From a checkpoint of a small transformer trained on Wikipedia: 7958 steps.
MLP neurons of a small language model. Each row is named by its layer, matrix (gate and up: input weights; down: output weights) and neuron, and shows model dimensions 389-484. Each number is 200 + 30 x the weight over its row's rms, rounded and kept within 0 to 999. A neuron's up and down rows have the sign that makes its largest values positive.
A block is one neuron, or neurons of one layer that tend to fire together. After each block is what it responds to, as a language model described it from the Wikipedia text at the highest values.

L6.gate1769,224,223,201,212,191,193,196,140,229,239,207,194,223,220,234,166,232,195,212,285,205,201,249,193,154,199,243,172,162,217,256,233,227,232,224,146,167,199,238,255,219,230,195,180,146,199,237,129,287,191,192,211,152,185,209,215,196,191,207,197,180,175,234,180,223,196,163,179,220,210,196,202,181,134,268,198,199,217,169,193,217,229,235,226,181,242,225,191,200,218,153,181,216,176,204,162
L6.up1769,182,243,148,148,201,240,204,163,217,217,162,198,109,213,233,187,179,173,248,223,193,204,201,175,140,186,216,236,162,221,237,211,241,156,221,211,191,180,147,231,254,237,171,136,192,205,261,231,165,221,243,150,209,215,222,144,268,223,268,202,184,145,208,146,175,215,138,210,193,197,223,229,178,173,211,203,185,183,228,194,222,208,163,210,153,209,212,187,171,187,159,185,209,128,228,249
L6.down1769,136,197,205,152,157,162,194,246,241,209,262,209,224,195,187,194,176,181,165,222,186,165,247,195,216,170,261,211,190,217,218,243,184,191,218,220,236,209,130,202,193,207,245,211,251,223,176,208,245,202,234,257,194,197,205,145,223,184,225,175,151,181,164,238,226,191,215,240,194,231,189,213,186,177,204,240,232,120,165,212,204,195,207,213,249,221,149,223,222,262,179,185,180,202,220,201
Responds to: Table cell and line ends

L3.gate465,243,190,188,212,196,198,222,236,251,181,220,207,216,183,266,173,198,217,178,188,224,243,202,182,196,224,165,195,196,222,183,193,107,201,197,234,214,164,187,225,202,184,198,202,169,207,216,211,201,219,194,199,181,257,195,239,159,200,272,147,133,233,203,164,194,137,205,235,183,218,184,163,200,168,175,243,236,156,208,243,157,178,217,154,182,221,280,159,256,180,260,225,173,228,196,242
L3.up465,201,180,233,162,215,227,183,191,185,175,205,174,182,168,165,201,240,192,156,152,188,143,186,209,146,161,178,237,224,252,196,180,169,179,181,205,179,173,231,216,151,201,220,188,212,230,202,241,199,203,170,214,142,193,234,229,268,234,183,182,163,209,243,219,219,184,213,182,189,208,155,186,174,200,158,187,170,204,220,263,184,170,186,139,176,275,201,210,260,180,202,230,210,224,185,228
L3.down465,233,200,182,183,181,155,222,173,198,210,150,218,241,153,181,191,221,205,163,219,214,234,228,188,163,210,118,269,196,206,169,234,217,185,231,222,165,196,162,187,159,208,201,235,152,199,210,192,182,210,193,150,248,187,234,165,172,246,242,140,213,168,292,162,113,233,255,177,217,166,211,237,156,212,184,198,165,232,259,156,237,198,168,199,208,223,182,223,247,213,202,180,194,212,203,190
L3.gate640,167,221,210,183,221,159,220,160,214,198,216,207,177,221,252,172,234,185,175,228,227,184,216,239,227,233,155,257,224,234,230,201,135,139,256,218,175,233,150,188,249,209,220,208,212,239,170,216,164,207,169,177,151,160,198,218,205,170,218,176,180,192,213,240,206,200,157,193,197,174,208,171,156,160,202,205,207,192,218,194,230,200,213,213,214,244,174,215,235,192,249,171,169,244,192,146
L3.up640,171,174,217,238,212,222,263,207,222,220,170,206,232,192,204,171,202,206,157,188,190,154,151,214,213,170,146,218,200,222,215,183,182,184,172,205,207,207,183,167,188,165,205,167,178,204,144,194,169,207,179,218,146,159,236,225,215,188,222,139,175,189,176,194,189,147,206,150,164,184,139,219,227,147,252,205,206,198,237,207,182,246,212,143,204,210,242,233,219,225,218,166,149,184,204,156
L3.down640,192,199,236,221,167,158,200,197,215,223,186,296,202,221,231,237,177,136,189,191,203,195,182,209,153,212,190,238,209,203,226,204,169,162,204,208,176,201,194,215,180,199,246,163,208,218,247,201,180,202,177,210,179,190,180,240,208,212,195,206,218,222,222,174,171,163,167,153,169,160,233,212,202,209,232,176,169,230,197,186,201,139,172,278,253,249,207,225,193,177,197,200,226,259,203,187
L3.gate1030,225,168,216,217,156,186,228,218,192,224,202,221,205,193,201,214,212,191,225,182,229,205,187,182,157,186,189,212,234,168,223,208,199,174,265,180,183,180,153,207,207,149,217,180,220,218,247,148,153,199,154,205,188,171,200,228,223,187,185,210,156,244,205,161,191,205,224,207,190,215,205,202,183,205,212,221,218,254,182,235,193,202,207,167,228,211,233,184,184,205,216,191,208,209,184,180
L3.up1030,170,191,251,153,153,202,254,179,204,190,202,235,193,157,178,159,185,178,224,165,174,206,164,205,237,257,218,183,180,193,232,179,189,161,244,208,220,231,225,268,251,207,185,183,192,164,211,283,247,187,153,165,235,171,170,267,167,195,208,195,213,156,205,178,155,228,236,214,189,187,191,221,253,147,201,226,165,202,203,232,237,262,224,184,168,169,264,199,162,190,226,189,234,165,173,192
L3.down1030,183,185,192,222,229,192,197,205,173,228,184,211,257,161,232,184,186,171,218,209,230,202,195,172,230,165,249,228,214,199,121,205,234,177,191,204,193,172,165,151,161,199,217,190,169,202,229,178,153,199,248,218,119,198,217,220,225,217,185,218,195,274,208,238,179,212,134,202,179,161,177,186,182,228,201,153,203,242,132,242,158,202,217,184,288,240,197,214,219,182,182,184,211,225,233,163
L3.gate1561,194,231,229,168,209,192,189,198,162,197,192,178,203,193,178,194,188,226,146,154,233,199,171,193,217,235,211,160,235,202,187,145,133,225,266,118,195,232,242,214,218,229,254,194,162,171,211,249,219,220,236,219,199,228,171,233,204,221,218,262,171,191,235,149,186,255,242,189,208,215,201,204,201,188,177,233,150,184,197,274,159,203,214,235,164,224,211,158,212,181,198,192,169,171,172,236
L3.up1561,270,186,213,227,177,227,222,190,202,180,176,230,150,172,218,211,216,200,212,225,194,167,187,151,216,225,180,243,168,185,233,231,180,206,234,225,242,180,211,183,210,178,201,217,189,234,142,173,193,239,181,184,213,212,239,215,207,273,243,204,167,187,152,252,220,225,156,231,196,203,255,196,168,184,231,198,213,174,217,239,180,216,210,188,214,186,185,168,171,181,219,172,164,216,190,185
L3.down1561,209,151,136,212,173,183,190,239,200,209,187,254,270,175,203,179,235,202,149,196,228,219,168,176,195,184,212,197,191,179,174,246,217,160,179,189,166,231,177,209,197,216,209,195,191,210,258,174,216,151,187,187,177,161,217,210,174,205,166,208,224,207,228,160,189,197,190,201,181,177,202,231,235,194,198,183,185,170,225,239,212,168,140,200,213,225,209,130,251,159,152,225,190,174,225,160
Responds to: Surname start after first name

L3.gate217,212,158,154,218,203,164,140,232,242,231,205,240,204,190,230,157,173,180,174,222,226,190,196,234,159,207,186,166,205,233,195,195,176,201,165,156,167,194,242,224,215,232,215,241,165,165,253,186,236,165,209,195,134,165,192,209,263,161,184,195,245,231,240,247,263,159,155,218,166,205,215,175,257,205,234,177,174,154,226,173,152,194,168,207,194,222,235,231,196,238,165,255,212,174,181,222
L3.up217,183,194,183,214,196,216,172,225,210,211,207,216,159,181,227,140,199,166,207,245,190,229,181,197,218,175,225,229,227,201,251,239,216,230,200,251,176,221,155,209,151,232,227,224,222,176,234,144,257,195,211,215,147,212,217,259,223,211,205,228,212,212,232,202,168,215,158,235,181,159,194,155,216,194,182,168,228,217,224,205,193,233,216,215,195,264,171,234,164,155,236,223,250,161,178,211
L3.down217,192,215,177,188,164,271,243,230,156,186,150,176,206,213,191,211,160,211,162,241,183,223,164,136,253,193,213,188,191,224,194,251,197,147,206,227,191,211,178,201,189,197,256,221,218,214,171,186,178,175,133,183,168,210,204,176,211,217,189,221,187,211,199,180,221,207,201,185,199,252,196,218,220,185,196,250,200,211,163,218,202,204,239,215,205,162,170,190,153,167,242,228,202,159,215,217
L3.gate1423,253,201,229,215,208,254,218,179,195,188,200,190,222,203,191,236,226,207,187,250,248,249,232,240,168,192,210,167,204,176,195,177,170,175,209,164,191,239,163,201,222,200,244,209,186,207,242,213,261,190,221,178,149,211,176,234,136,194,193,187,192,150,174,245,156,207,168,209,252,169,183,165,185,188,168,180,205,222,215,153,202,278,191,150,206,219,220,228,228,187,169,206,228,236,236,160
L3.up1423,222,217,234,233,255,189,219,228,190,197,173,203,213,232,220,163,157,223,190,247,186,179,184,227,167,142,175,272,214,219,243,158,195,162,197,225,275,161,232,269,204,191,217,214,253,236,203,180,151,156,171,152,190,189,204,197,217,179,195,233,177,217,222,210,176,189,220,173,220,222,190,179,196,243,199,202,159,218,231,190,206,211,165,196,195,199,214,245,175,189,173,191,219,190,240,268
L3.down1423,225,206,202,143,163,151,215,224,204,192,191,238,182,233,156,167,167,154,221,218,197,251,240,181,217,204,238,199,203,209,179,207,243,255,184,245,161,227,137,185,178,217,180,144,206,144,224,212,176,230,213,212,250,157,211,204,153,206,204,168,226,219,191,190,231,146,227,263,155,209,154,241,218,203,235,204,234,198,208,255,219,216,244,197,215,231,175,225,213,231,223,189,194,179,165,166
L3.gate1848,231,219,215,206,207,199,191,187,208,206,202,164,187,199,257,180,173,196,193,156,221,189,198,224,246,231,202,174,219,187,189,152,174,185,220,139,121,173,171,209,212,246,160,235,217,246,173,177,172,213,163,201,215,236,204,231,213,179,232,219,220,216,157,234,195,161,225,171,219,237,237,213,199,235,257,246,177,200,214,215,193,223,210,174,197,219,219,182,214,196,208,164,219,153,246,215
L3.up1848,222,258,164,193,225,238,224,172,214,226,147,181,230,224,224,161,233,174,170,142,234,237,140,174,244,241,202,205,257,214,237,227,178,204,175,223,233,195,217,209,178,234,191,153,168,186,212,188,201,234,198,240,198,222,256,163,210,260,187,209,150,222,225,148,190,199,170,233,221,207,224,176,179,190,264,166,220,214,217,245,198,170,218,227,212,198,208,184,154,189,178,209,239,216,195,228
L3.down1848,194,205,210,228,191,168,176,271,262,212,227,155,202,239,242,183,230,227,151,191,189,149,171,209,200,217,198,211,164,207,215,117,246,184,204,231,249,175,241,168,243,246,201,178,243,238,140,174,151,187,202,204,251,158,186,211,265,185,258,236,187,222,199,243,220,247,204,143,203,240,203,233,232,218,164,231,108,226,249,160,228,231,248,191,185,245,175,152,244,213,241,271,174,197,183,210
L3.gate1926,200,223,187,202,202,235,178,274,219,191,215,196,232,229,225,202,192,216,245,238,150,174,176,206,245,252,190,196,201,143,173,208,236,228,181,208,148,180,214,251,201,260,173,231,187,213,247,214,196,232,203,172,231,216,217,163,210,178,201,221,220,160,237,223,168,223,163,192,175,248,221,224,181,210,187,228,204,189,164,176,218,183,227,174,195,199,195,210,195,185,166,233,263,185,219,149
L3.up1926,199,173,172,202,199,243,230,162,221,156,174,216,203,190,235,230,163,178,160,204,187,140,185,197,199,191,214,193,208,185,168,220,189,256,232,216,206,178,166,213,214,239,223,162,218,235,191,258,175,166,168,213,180,219,122,220,226,195,250,256,216,203,213,173,222,175,220,140,185,246,187,236,208,194,257,176,199,195,215,186,241,159,252,205,169,187,193,204,230,235,218,160,266,196,144,228
L3.down1926,196,235,203,283,168,189,138,182,130,198,253,238,195,188,181,189,185,190,221,233,207,213,171,252,210,217,190,181,192,231,308,189,156,158,217,196,202,247,168,228,166,195,213,244,232,148,206,131,225,233,248,229,216,205,241,137,206,226,239,213,173,187,158,167,206,172,190,198,191,183,194,191,193,165,151,193,209,202,215,229,216,236,179,154,229,225,227,191,159,214,197,197,163,160,275,221
Responds to: Table header separator rows

L6.gate1071,173,180,199,259,217,199,200,177,205,134,214,218,241,155,180,171,177,169,230,141,211,155,189,240,154,246,213,234,238,216,168,209,172,257,207,187,202,153,232,212,242,216,220,218,201,257,222,228,201,188,232,271,186,209,248,190,223,208,238,252,156,206,216,176,211,227,243,208,246,208,172,180,122,180,142,201,227,235,191,176,231,212,178,167,167,222,173,207,185,175,171,241,173,238,148,171
L6.up1071,206,196,195,196,231,152,237,189,206,225,158,211,158,170,235,171,220,178,214,201,172,209,214,234,159,254,168,190,201,245,206,183,211,243,235,187,173,163,235,190,202,214,230,194,216,220,171,197,216,140,212,234,197,244,174,270,184,185,253,208,149,158,223,205,204,195,154,228,175,172,183,187,231,162,237,233,224,172,166,219,210,194,194,206,248,209,199,293,214,182,185,240,186,183,195,231
L6.down1071,175,148,209,196,171,176,178,230,235,199,236,234,218,153,184,212,231,242,204,162,263,189,186,228,168,194,213,173,247,202,216,207,170,148,172,181,184,220,168,193,185,236,234,215,177,208,221,229,235,156,200,206,227,191,152,201,199,189,216,175,244,210,174,205,196,172,266,171,195,147,188,175,196,210,194,186,146,161,309,205,169,240,191,189,231,187,187,203,182,156,171,238,198,205,226,191
Responds to: Mid-surname word pieces

L4.gate14,169,229,213,210,177,214,222,207,195,180,239,196,180,173,268,235,208,196,219,248,255,262,143,144,158,209,201,213,190,150,225,281,182,172,188,192,194,190,161,191,180,226,198,209,203,217,200,192,218,157,255,212,203,176,201,166,181,203,200,205,218,174,243,214,181,153,222,192,217,190,176,204,191,194,221,213,155,197,220,204,225,178,198,247,175,159,199,136,149,233,154,201,181,196,181,185
L4.up14,213,189,193,186,175,131,201,188,200,191,269,235,212,173,264,196,150,176,215,195,175,209,218,175,199,226,200,266,199,159,218,209,184,176,222,185,205,204,140,209,168,170,200,228,193,177,177,196,195,158,261,239,182,204,183,154,214,166,162,205,214,205,255,196,189,179,242,186,216,188,138,224,200,216,176,151,184,194,221,148,209,191,217,209,241,212,192,224,155,171,204,222,171,198,207,207
L4.down14,169,161,200,185,223,155,241,188,221,169,231,147,201,246,233,185,195,211,246,185,214,211,229,222,212,160,156,199,216,193,191,175,153,215,226,258,188,162,194,217,159,214,191,204,198,206,207,231,190,182,185,194,276,173,229,174,159,204,158,205,250,192,161,185,217,171,247,215,185,228,282,213,159,159,230,157,169,231,163,202,203,159,220,222,200,209,206,194,199,163,169,208,228,242,177,229
L4.gate106,170,225,161,186,159,154,228,223,192,193,182,195,174,187,205,209,177,204,257,218,217,182,237,228,164,261,212,172,166,255,185,176,268,168,186,206,187,201,274,235,263,156,153,214,206,184,198,173,169,234,196,182,183,124,224,225,209,204,213,164,201,193,195,173,196,138,242,180,202,227,216,218,204,227,234,170,164,178,204,131,192,229,199,202,214,174,191,217,167,221,217,189,218,174,138,204
L4.up106,240,222,239,211,218,202,191,161,214,156,183,186,274,177,168,200,129,191,238,204,209,248,187,221,196,218,157,219,140,249,195,149,184,275,166,211,139,211,197,207,250,164,221,198,191,181,177,204,231,188,213,261,194,183,225,216,214,190,180,243,178,159,208,154,177,200,178,132,236,200,240,233,187,178,135,191,242,207,216,124,211,162,231,189,217,207,200,191,242,187,266,165,264,161,186,192
L4.down106,181,237,210,211,188,250,140,219,185,197,222,219,184,196,194,188,189,196,200,194,195,184,163,238,174,163,205,173,172,195,181,162,212,241,235,234,168,193,244,243,194,185,206,174,138,209,229,217,187,164,227,198,178,169,208,232,213,219,249,188,196,213,259,164,173,249,220,202,190,173,205,195,180,198,178,148,145,177,230,191,220,195,207,198,196,210,167,149,205,204,156,188,176,203,181,176
L4.gate554,250,202,261,212,208,169,153,243,124,178,188,171,179,163,220,205,162,235,208,226,201,228,170,157,178,180,195,214,163,216,167,222,169,235,157,225,202,260,241,150,153,216,174,225,189,216,186,202,242,260,245,159,200,242,151,226,194,269,202,222,249,251,178,155,191,163,242,194,198,219,236,251,142,230,212,195,190,201,210,205,280,192,173,194,187,247,195,227,207,233,283,229,206,196,191,187
L4.up554,176,206,239,188,193,225,235,220,187,210,190,196,166,191,226,153,162,164,236,251,240,215,247,243,230,210,201,212,214,214,184,206,150,214,191,194,259,178,160,262,163,191,212,200,240,195,169,162,178,191,240,165,128,206,221,181,210,168,223,203,206,212,163,172,237,229,161,200,158,198,206,230,195,211,187,165,210,216,216,167,174,170,214,261,211,161,180,218,141,183,179,244,262,184,196,174
L4.down554,179,213,265,209,211,220,168,177,182,198,250,218,212,226,187,236,143,209,207,182,186,188,264,179,178,177,208,201,210,159,285,155,191,192,196,177,174,198,191,197,152,203,208,178,175,213,170,198,198,149,174,183,228,191,175,171,187,201,206,220,129,211,229,273,185,172,159,212,189,204,252,258,169,266,172,203,172,206,264,233,202,158,200,178,196,182,212,254,179,180,257,173,197,222,207,211
L4.gate1541,176,233,141,187,185,206,163,139,221,229,173,229,164,158,195,239,180,210,190,209,191,195,194,197,192,181,166,208,176,200,167,198,235,167,178,213,256,217,220,180,204,229,224,204,172,234,195,195,211,205,224,200,230,222,187,223,228,242,201,253,215,186,224,179,227,221,206,135,220,193,171,166,210,167,264,188,237,218,170,177,192,223,200,184,193,168,203,191,222,209,220,148,245,181,209,188
L4.up1541,234,288,97,239,172,220,229,216,194,225,225,214,221,137,197,171,145,139,176,225,189,176,187,183,175,154,184,265,182,139,189,249,219,184,191,237,159,222,236,230,214,212,207,205,194,197,218,216,193,213,203,148,166,242,204,218,172,140,210,188,234,173,169,174,214,225,242,157,176,236,219,157,167,160,183,226,207,207,200,220,194,139,169,180,197,208,236,220,195,198,175,162,190,237,151,223
L4.down1541,221,136,162,204,236,130,162,238,237,210,198,157,165,211,160,237,233,216,193,209,207,217,182,192,184,237,193,186,222,210,195,240,246,200,209,188,219,210,175,194,230,236,191,175,157,182,166,192,189,172,204,205,194,171,169,164,178,208,158,170,178,209,218,229,170,204,198,183,173,192,264,213,201,173,205,232,151,172,205,153,242,195,218,254,158,184,283,223,166,135,194,248,174,138,278,187
Responds to: Table separator rows

L4.gate1405,212,178,220,227,153,239,181,217,223,151,185,183,186,177,204,151,212,221,196,195,147,244,153,272,245,252,232,234,199,232,155,168,171,235,213,149,221,169,203,290,213,220,180,182,178,202,155,231,227,222,187,187,206,227,182,194,243,166,193,201,213,250,180,157,238,205,261,186,204,224,157,172,178,212,212,185,156,175,195,223,152,217,208,181,204,191,216,112,240,183,209,210,233,216,188,206
L4.up1405,188,273,257,212,103,168,234,232,241,165,210,178,226,193,190,241,185,227,215,196,222,251,195,194,233,217,208,221,163,203,227,202,233,184,179,141,234,202,203,192,200,208,183,222,190,198,209,250,157,130,199,170,175,188,190,223,193,194,158,153,174,240,209,165,189,165,159,194,201,174,226,163,173,260,202,231,221,144,214,235,219,203,190,220,220,151,230,177,217,200,216,159,231,208,199,204
L4.down1405,193,235,213,192,182,175,263,206,235,241,145,149,187,181,171,214,164,179,188,139,200,190,170,242,208,163,215,224,201,253,178,209,209,177,250,205,226,164,147,213,199,165,205,234,194,182,214,232,254,221,176,269,230,216,223,182,198,221,201,182,211,176,187,257,172,184,182,199,160,173,198,204,167,237,211,164,219,215,219,190,211,201,169,194,183,224,146,169,220,239,232,173,187,241,207,227
L4.gate1673,157,208,294,198,162,192,226,210,211,181,203,159,232,185,241,159,202,140,191,183,237,240,200,204,201,215,144,255,227,207,183,178,125,229,221,166,239,195,196,207,229,214,198,257,124,215,227,188,222,206,120,227,240,148,173,205,213,215,163,270,198,202,211,198,164,145,259,209,207,187,196,184,139,242,183,212,158,191,232,228,265,242,208,241,202,208,205,204,193,217,154,170,206,252,222,230
L4.up1673,158,174,122,169,219,214,183,239,241,201,221,136,204,181,209,191,220,249,271,228,214,148,231,166,154,222,227,202,210,221,183,183,257,202,186,196,206,158,198,209,237,202,170,197,189,194,181,227,178,263,234,196,218,131,177,147,201,208,208,200,181,217,233,184,194,138,208,194,185,215,180,210,172,232,204,187,234,242,252,216,230,232,186,144,204,225,166,209,210,174,166,167,227,229,193,195
L4.down1673,209,153,205,213,202,182,210,221,198,137,191,185,231,187,207,219,179,167,267,153,178,243,170,224,213,210,214,256,222,182,183,269,184,208,221,239,206,194,207,236,156,248,194,203,188,163,199,260,225,187,195,229,166,215,212,244,228,248,258,186,205,192,228,199,244,167,187,178,203,217,192,214,187,202,193,185,129,202,204,194,197,214,163,204,207,227,133,202,190,235,171,270,195,179,180,191
L4.gate1808,195,172,191,164,133,180,244,207,149,220,221,226,243,152,211,198,232,227,231,240,172,153,203,216,149,206,209,268,194,222,193,184,160,187,218,213,259,170,212,211,206,173,217,211,214,217,230,190,233,190,165,196,212,158,204,234,225,201,241,209,196,181,183,219,178,225,230,194,141,237,172,225,210,216,245,199,162,192,183,226,225,174,163,227,194,238,182,164,206,192,139,183,202,140,198,220
L4.up1808,193,190,246,141,211,210,216,214,227,191,178,230,223,224,237,205,203,185,234,215,163,195,181,170,231,215,191,224,230,197,215,204,252,235,203,228,272,195,202,202,189,205,171,179,267,213,191,202,166,218,231,185,224,171,214,226,160,195,273,211,196,156,140,174,239,176,135,164,242,205,196,242,163,198,226,243,218,202,207,204,233,204,182,213,211,154,207,227,150,253,173,252,190,133,207,154
L4.down1808,209,188,202,211,186,193,190,216,172,245,234,156,195,205,227,212,233,242,201,128,182,175,213,205,266,221,218,224,164,204,204,203,244,158,189,201,215,180,217,202,137,210,224,166,192,187,196,202,114,197,208,214,184,228,208,214,139,180,197,208,247,185,177,196,204,180,213,192,179,191,131,189,152,238,150,157,197,214,197,232,225,173,181,175,215,202,259,195,174,234,124,240,156,241,187,254
L4.gate1834,186,216,203,156,225,181,204,211,218,207,210,203,196,170,248,195,192,168,188,179,214,222,222,188,196,195,167,208,233,219,199,166,170,176,240,185,233,219,191,203,204,187,280,186,210,182,237,246,240,177,123,176,147,249,161,224,202,206,254,159,195,226,178,222,259,198,269,158,203,199,191,228,179,217,193,184,209,170,229,218,179,206,221,205,114,158,199,244,196,214,224,179,258,255,195,216
L4.up1834,223,198,178,177,159,225,231,247,155,187,184,229,181,203,196,225,169,233,253,169,291,228,168,220,218,227,239,248,200,222,194,234,164,211,245,155,167,154,211,256,227,211,237,157,189,159,149,196,152,152,184,200,148,203,198,203,209,175,169,251,199,220,160,213,204,183,229,196,204,233,238,198,177,185,165,220,118,202,214,213,249,186,181,218,221,223,220,211,235,172,191,177,218,198,137,188
L4.down1834,264,154,252,228,156,182,220,276,190,207,210,212,240,178,217,134,202,177,242,198,202,207,164,166,232,157,241,233,230,165,146,186,218,154,234,185,164,148,223,224,212,218,210,186,175,189,254,160,244,156,186,198,217,220,200,275,235,192,132,208,206,240,225,192,199,208,231,241,202,182,227,192,199,196,187,235,260,258,213,223,182,162,168,249,246,263,151,196,197,177,182,240,206,248,213,179
Responds to: Mid-word surname fragments